config.yaml
vocab_size: 13604
qk_norm: false
attn_scale: 0.125
MLP neurons of a small language model. Each row is named by its layer, matrix (down: output weights) and neuron, and shows model dimensions 0-95. Each number is 500 + 50 x the weight over its row's rms, rounded and kept within 0 to 999. Numbers have three digits each.
After each neuron's rows, "raises" lists the tokens whose logits its output raises most directly, leaving later layers aside.

L7.down1752:462503572486544440442465409510550513550534490546537538464489492471431494550549528562471513487540431556493513480487536475533424477586529426551461501430475519538481561403455455584567432459514506495467484504546527486450448567465435510599577475597459594447526445524448458495531509542498507497
raises: "ining", "het", "ing", "ening", "hen"

L4.down266:534532596454432549577471487579463490470542552506497472447505517484601572542493482535467482409533547547509521493575443457549486474432408479481581437430509520519442406445424493492518413452505496417488430416453443507483509497563489390465381468479559428469455494476573439561522536554504456464
raises: "'s", "’s", "'", "'t", "’"

L6.down75:418485513508475472549524508513428500492513450558546386465454487452418498568474468476494501551415515473527347551488554492393568540450553534448525505470379515478512431570468503619516512462570495475563478510515491556497516497423479580572484519552435463461485463526442527491504552522506505492
raises: " to", " her", " them", "or", " him"

L4.down1025:533552491482483423373505517516489433518525501560505445497575506494610511391523547493503516441449552553410488461486499609450565513421535490513377487476497534436522505517503488523593479494512530527436501457524443497413491572406536483501526468422436521427512417483475501423427452438401549521
raises: "0", "5", "6", "a", "8"

L7.down1022:537532496499471428489519486431473469446472518503469402443514480431529464456492492426581483504518520585558396490533534539569475513410620495481341486559457447506537425413505395503558501552397515545473471496518478546445399462466554515481484472457542506535630568462467561546442571451451488510
raises: "ers", "son", "m", "b", "ner"

L4.down1322:406493532530444530492532536482393485554413531529516449467496504402590486509609623520424429530475477444388474513519536499485468544468471422470450518370611485542559448550525490484472516476401520489450525523504509475507507491568509478493584500501485509429591501553484437467472493519503511518
raises: " |", " |\n", "7", "5", "3"

L6.down69:420550440516474548489477538554541470571514377493513457497530497586470584509535451394461455576467527557581467527526457498514479370499503591499443443525508498417595598487539601479606507434463488511482491510573526481482532523504523524508473525444557463488503614526547461452528469495453577489
raises: "ates", "ators", "ation", "ative", "ations"

L7.down1085:563435434495479404492430487489511492430373531525549524396496483491472350468451474558502463608589469580589489524536475494530475474497444581524531506477514482471481446467515530404502500532513429511516537453445461506451498518491532488526549504471399450570513548517542434478528499409507508512
raises: "ge", "le", "os", "esc", "ele"

L7.down1196:564541429511482530505551458458525542563637401522483508488446447534518486481534595415509576475440452491513566562588413463449492477527513467501544414530496478496515519426446541488373565512516484549519492538386545555500355510503450540449384535487540590434465456540484587557472520460492470508
raises: "ren", "rin", "ry", "ries", "ri"

L7.down538:496423506487495492571475480515539580509461462512469455390542392549498514531510532515544490495438523430548513486514453522640499530545418511531561500599488525593443543467453450490535459485549462563441515533453425461565411521530577607395509466405525443503473507441470508525486481404465475530
raises: ").\n", ").", ").\n\n", " whom", " history"

L7.down1303:471475428465407487446502485555524566509560507536521456514573516561538558604571541506475423492523491452469686527509477435561530426500525541593557460509573519468569539445514393467452502475522494484399484492498465515556538544504482489424552426487471518474566484512517530543445430486504499560
raises: "ly", "ting", "ized", "ted", "ately"

L7.down336:365546577504532435500448482456583526567508473495605507550450561464486462472484468443494487508431548560521566636575516385506505501504480447505546543436533431500483648517515489543458449487446502569541554466485478481512452525492512472501467561516448428524503414457462531495507500442422446435
raises: ".", ".:", ".,", "ark", "en"

L7.down561:440520460502532500493513497547565473481499408520562507512609465584534576460468493425597534548484557546582483554440490510526514511553465509603473459596525520500464480450504550489453451526514429564405433487585521491492603482493512475532463525555523588578463409545476610587472398504467457559
raises: "ced", "cer", "ations", "ased", "alled"

L6.down1390:430476515558508475478583484452530567494409477440425564469487529429474485578608475541514542470524598424536495400444517505463475494486455407485639507481525446420472539486497481515644506519459435539422430418430540572506449516406539494471484455521485421453527525493439595385464509492630502576
raises: " ISBN", " \"", ").", ").\n", " “"

L7.down1569:429459471536542483560507496444496480511443431503501406445492449576551446504478434549523504517406603513534497528496434524532448548472458580570503514553553526476523505516535581470523526431436432544497535481486494490542543580546518508596462519443430452528555486430587507613523460495543450547
raises: " June", " April", " January", " September", " November"

L4.down1297:455435520532543504516502514457449496504513407520550495434394434373520462492501571493426551478432539546480397487489374489490537486557500438474486615506531743579504545507475522526522487515416493478449497487480598424548499374492477487513497587479539491485419517456504522490546486486454501465
raises: "=", "History", "Personal", ");\n", "General"

L6.down1026:476532454536580534440407465512450363390462487464541452409529517466582456523525576507457532544584468475455478516586486490493495490516520563539525498444553515495566506538542463452548583453451488457544527494521439504468505465547519498484505459571501554547564468502521518517595455440509672574
raises: "le", "e", "ed", "esc", "anes"

L6.down1278:492483474482545558500548407489602505448418452494543325485519502492474611563496482471490435505375566514474502529559445593632489520457495484489495401492485512490548426517453544569543484532542530491505504451546506531515425609490509486427496453567556461505531540526486524522501452457507559483
raises: "ation", "ational", "atives", "ations", "ating"

L6.down1317:482522576590511414576531512538487468491503436462555582576565494515560475446448503509514456497506523500513574566497462562536572536484589496536503411558562525429552510484514565525560498442554490569479499543518535575529499534523556493423490497414531456524546482551483481401598566417553597522
raises: "ation", "ted", "ants", "arian", "atory"

L7.down971:417484515432456497507600564556571521512541482536429552533472512418489491500486614497386472413478602482479476511515518441504585493630488489517506513442456425503490562557468567512543530566415420527521535562490472591486454444509565496490474598543487479471505582501539547399520539563570435455
raises: ".:", ".)", ".,", ".\"\n\n", ".S"

L6.down313:497563373461443409449503521496520477545444501510466458493545523524589527469499589539491523474461565493485477510427463507418422546464434481475455398543399471551491405517506453428558504546522527515476540557525466489477423414570474526541510534521554484412490505482522527587450462468479527427
raises: " However", " This", " These", " There", " Although"

L7.down1473:508443436545509475502459551581474483543526498452435440515579505444533511474524476471576520391468615418504535497444546533540515487481537421539560383495517504492525422468514470486443538489583516507513435461519417528422508587435545527500573385449529418594493496471542455422433477591535461540
raises: "ed", "ized", "ised", "eded", "ered"

L6.down94:407538604507417523465459616550437491486497502521581468503491547497481501483474361559422466582568475413575483504452496389439464496511467445437495542486558486520440556574483515544585458522479460481473570465478552548505492475512522530512527534584514512416421473535478558492633508446502470475
raises: " their", " him", " them", " his", " another"

L6.down527:430581556484567531509478500575550519483624530418531429484559455429440548475514493514455462471585517528546501492648417439544522427558491606543523525489500497575525454517519506492514463448461583541486554429511598559445402515516451394548496529470474499558432506480497455524506572544523404506
raises: "’", "'s", "'t", " me", " was"

L4.down1099:478547590477452641516567489506464525419506507556534496499445480589561441552623516538442496509482481517517557620505669504486498485522500494545468511490493472496485514548501588491503489441507548484397500555471469488499504447512533513537499487576524461520456511588525502464508454479490473502
raises: "6", "0", "5", "7", "9"

L4.down326:473436513531520532527520517413436460495529397513524476429346498405507467510482577464421542494493490458428444491484449446469506459506483481468511616525586597524507522538484485529529471540404479449409511509490635443556466446440493469509533577444501490461402506451473517516579503508537500509
raises: "=", "Personal", "History", "John", "Death"

L7.down411:429429529533491462462529532485375589572408504495513570452442447506550484475520381485597536493446466353607471551476539452559533571529465506527449492501473448427403574499492539513445535495494477548564477477476443458556523444544469478498452508501476412428478513542468522535561510579426559524
raises: " the", " to", " its", " into", " a"

L4.down848:438435496532539491525507508426463484499513403530553490448392429375518473506492559472410549472419539552477413494487380475497533476545507407493482603521523752566501524514491514542532498533424485472467501499485595434569491384488499508500508576489536494499424519469499515484556488482453499477
raises: "=", "History", "Personal", "General", "-"

L4.down67:486570546557509500509529497483471470443466514487519482498516515509594492480577557547471466360495482499467514528502552543455488542526475468485487554450498493501516484522495478542479575422514558531328471513550478502552535456490508510586496444621532492477557525676539417504483471454510590467
raises: "7", "8", "6", "9", "5"

L4.down1778:402536627424412504429477563530539500396541584476476541471520487441367473506493576519511602431451507550547514496489467505370536597500518552575464393340480515471432484573406477580421491478554506503443496505521581486535517439549559527438540503532408649489580495470532597529580470503508552432
raises: " States", " Kingdom", " Arab", " Artists", "ivers"

L6.down1391:561516497488570549497448510502506530483555560506537502474471533591523468552468463525562591598468486506594519478417490469463518570508496464468491430475460416462380537557533490471487602442449458500562422460526520528452557531495446528501443503498472417441479487524507588484586495621510531519
raises: " the", " their", " its", " an", " a"

L7.down944:528480536440538539575454422507523491391562498586601554506460457642464439447572526533388562513405531481541488621507500514519435512520427446569485456526421496497442484503455552458496638495508477481510502471504621498575614493513351503519499510429492461477502512548550515550537558519543505568
raises: "ify", " the", " their", "duce", "ize"

L4.down1143:525461543577420413450580453492589566492381425429468482438454489549549554439434510574492520422434597501588523478498524487494531535493399478526460542470514515508497544539473512552541505529500472482405485458480508497431452514467632551443510487499543493501465447484505492448496490513514499554
raises: ").\n\n", ").\n", ".\"\n\n", ").", ".\""

L4.down852:460441525535564481489499507473439517510494407513530496462400405392517477504492551486429530513439536561518452503471391477505521473521516445495488575490486789588512512502457532532541464489393500467453549466461589439561491386501490484532494559497516464503426524455497515495536511503462500491
raises: "History", "=", "Personal", "General", ");\n"

L4.down1139:484471513470563566609508504445482511637485460430499408505439521488520479438495507456490475413473493425488508478531477545497489524489438484505496488465427496474573504620616477416458483496471455518427511502438429468488585498425512493500483514470570503566507521477429587493526440494516570486
raises: "5", "6", "2", "9", "7"

L4.down453:454460439517566435493478481412502570515461463508522538553491490576499391503529590445472544506514425517480537605550501492640477619540523494523493493489470479530571515507512419427459630573491500532423483501485567414529417508527525376488522501541537535453530484593492575619511503538564511505
raises: "ul", "o", "itions", "it", "ur"

L7.down1329:535437530541519532500440543462501566529485585544604500436464592601496454401383467554504570538472399441576432507433533472513506449513467456447383509439472419434407559539462561525493571459498462567529538488466563396501599496474427557488470488562489571448462475520530537584496569504502501504
raises: " the", " its", " their", " these", " his"

L7.down1343:458487482504551539527568503435486486572440527593487447498497523564516497484556491458490479420513599510537450507532548583497563618491444476531503545500485505475421540544510504469583487538545495460470462480468517491486522462459539422476578439559460450477484521492505514441494469477499543445
raises: "0", "7", "8", "6", "9"

L4.down967:473492599476402511496443433537499535479465510499511503451494496504552453488519664465482441542450494510442417461487414490491520539493533574523480491465496500519454399513550521516443651516523465515414526540528451500570518504477486508511484516536548502466518462546503540423444443518521525476
raises: "6", "2", "3", "k", "i"

L7.down1217:449457466519522455612420536457513559537474549504504452496460502491501477519544507490415611512513520474474524518512522474515414533471586516532480418457439509592433500556570515445566609408563501489584509486475475524449523503459455408473514469439478487477423533510456471499458578605501527556
raises: " others", " were", " are", " such", " other"

L7.down1261:490538531410578474550455422475551587494441581497431476557383525405494386566548535512414443478530509418428478510617453422516500492488481522492573510549403569467407537505498482582400503467471408526565441563488481528531496574449471455483508591534493418461526469450565456433539456481583562475
raises: ".", ".,", "s", ".A", ".)"

L7.down1626:509456475537598533507533469512491449497485486502563501404419480579562525521463483535552517487552527552539478464560511498433557501528561509461404415475558463439515563444520545557467453534457498540570535512527481510539581462525510572492451465552533548510514356519502481439546455420357501507
raises: "ese", "ice", "et", "ac", "aine"

L6.down1705:524423438461447523586605455374529548394532473509441536528596461507527562485524502482453563488474493531514499551575469442436557536523429576551504432476461481475606463481536497474504581456568556587505511460447401513502501532500439476523539497507525542446507524414407407452585429460497450622
raises: " Singles", " number", " Track", " singles", " Albums"

L4.down464:444488514514468475492548500511461511472468527435525490468492500491520458452513626458406430491476506475339497496495498506490488686398421492481538429462600526511504433504537471478510563429388503507338583518524489495540433480478568503478514474473604571441502456573503486498481467486556568470
raises: "2", "3", " |\n", "1", " |"

L7.down146:476456462573584526453495513565539464511430487494563580430565526528606399385534504501595473501431581511527418521593450587562498536482511492553435494473521471469507559450546535488577508434473610458526552478606409367450563455511565541505497489473508503586443537446580461457462409492569545461
raises: "es", "ez", "ences", "e", "anes"

L6.down161:441455568562452515563492423547547508503493523443404536549450481557511468527499553453416541466499504534582517480492470554544483605510601516635488571564489422489496518480545512547562468500455478510458475413541559541498451565527544520552507478484505476673482539433537556493543504522558510451
raises: " June", " years", " July", " October", " January"